MLP neurons of a small language model. Each row is named by its layer, matrix (gate and up: input weights; down: output weights) and neuron, and shows model dimensions 0-127. Each number is 128 + 32 x the weight over its row's rms, rounded and kept within 0 to 255. Numbers have three digits each. A neuron's up and down rows have the sign that makes its largest values positive.
Before each neuron's rows is what it responds to, as a language model described it from the Wikipedia text at the highest values.

Mid-word "ad" fragments
L2.gate1335:167162157135141148137191097138147166112146166131129127106125133082127143114127132126115133130190053130135089171083140097077081159102184140100162139204138102129211113046082107221169086059147112125094117111125161162133077138137116082131064143138133108117083132191087146098093168134164094075164170173060130137074159185077103197086105142054125161120133102125153162132156132129120121102198
L2.up1335:136144063180122128191158077110101166147127063161103120131148137116109158125170091129107077113216145128177102168129116095117135093081115056151103110124127125145132169086105031137178117076086104140157145080140116117122153125098149127100139131201107137100105152139127182132087141153148194124136112054131171130147118118132078152100118106091121165138076144135155155111073185099153128117160
L2.down1335:095095145110100131067155178117121152116112162120115146088160091085111194134139155153095119131223135143150133135134114156219141131161163103101162113166105079138120129160131122085139130135124158163084214133131133094132112159227130128161153171086101166106140107114090093104127106197133101155099114210108122178147076078117146111243177172158099121102103077139148089181163104166184130090160

Preposition "in" after clauses
L4.gate303:134130178103092156095071142163119109134112151125116068160192176124186112142137179122103118058154171034173105144102064106135159094099085096116093092092112126095156106172137151171117081109045164149100123118123167057062178101090137111109061159106158170096110143149157126160132186156137122154115109149161163113070076140118164094096110143121169202156146113154161184080186190117114122058148
L4.up303:191107129178126148121119118106087184164123101102157164150130138152132104126200182088149177191151177133159116142159136154100103134138152114158151160126085174137066182161126132138099099149135094161175115130150088157133119089163144159149106245181179181089083135195054157109131124190137197163115063089136141124167105109139103132150088139103113118125171123099150155153137148082176163137123
L4.down303:078084139136121087063105123096090176092147128114140164127121078117132134188134113141131118119050137120144123086065134138127153075133144124126169102095162096083124134145129078099188156191185139076121167122141157141150105162103124130084100092192107104125125096131175091125107109134050110102087090131140141064090156097120163119133115133119129104145119146165126158121137215097164126135142

Mid-word subword fragments
L4.gate1266:123107082106147210098137157082069180143170160111084101093117132097110165133134099056101166145101066114179145171151152142092153151123146137135135128077095106129115119087130112131171095152105132099126198102238119110127183103108155125156105165106144140144085147105098206126171186135060118187128134124121071119163130104101115126139093091118131141208139137142180121125084123121098203086158
L4.up1266:150090167149133094107081146142102099152139097082100138164132080063123169132141055108158110094159159124179079168057109124120072095189106090119161128096139115156133161137071101075109087082157151146164131080045159140165063125186134175136079124095159144143097127126100137099100184126181107205106157133101101139155077138117200142129154109127172136118124160090190097125151153218097150105156
L4.down1266:135102165103096181076145151123096131123057135159044164168118111107121156142099154122105100090135137140128140153093175152121070116144113173133099131147037147189128143081174085177145091162142133126126174102187132128160094110138159066139096130182132098112150112105087129186130202183101145126149110149094116120127095120107141096115048176091130113172135097113105119153142165206145096094146

Mid-word subword fragments
L3.gate1179:155142128110181131159154127181088116125224105157152139117149122180116123131105122131100117111165092143131141204161117153142109130116199124143060106151097171161083168088138122140151080124130161140177141105146033096126126132170103079131092078132171138121028164144157093148091138051112107140133115108104188112147109129113119085090134077079097130176141076102131090101160122133117153116154
L3.up1179:138108128118119130174123066142117118122106100163110154168199138111099163152141130047117151122205116104125140191127154122088123120139133058163143198126154129120091108096123075159124100033105142115093111171127147101163137130151120149183111140133171147144110121179142100123188153119119159079210133125095135162106138120152093186134158192089167084127145064117130187087074145148160143136118
L3.down1179:110138105159084143153096131042136078180128074173155164095164061147078124141135153169138132110132116140165119141142117154096137120176096152147158139202173101097149059177160105167135186119163108080133152122094155106133136111140114109075112171147109091113105137134072104111148107095152124080169124151147160199158186103129111100140084168152191101123096051145118138110147093157071174081154

Prepositions and out- prefixes
L2.gate1119:169137146081114157126130117136101139141185120160096137138119118142151073126101118138109147081055084124114123106134140162142141166146139102113085126168130173124154120153163138153097120096142154142178144113088121086113151183139136148093126117125090160141123142135102137085090116142102118166108069211110153120113124112122162127123115081142128090078181149140124138141142145148128127142140
L2.up1119:186101113216143153165108164111152180118091157155167137097121196149160133129106121151126131142117124079078106168143073159088164081112115106148105119125117149114168159153143068182079143114144182148129107086075150134145138132141099132132183164115120151152158177174111104091093156150161175159170066083145166181104089138166114087100099111103144107125137113128097170110130106094115166104140
L2.down1119:087141166097095144082142062132117143103128124138141088095129166089090150182176088157110130120164077087129116082129114159154157134127161133107114152156087086110160154110070112094173136145137099131151093129147078164071137110096099140192041102147126092109133120151081175210176155138079147049139146109142077080118133113139123150115111146105107141116189094164180063146158135055148144071149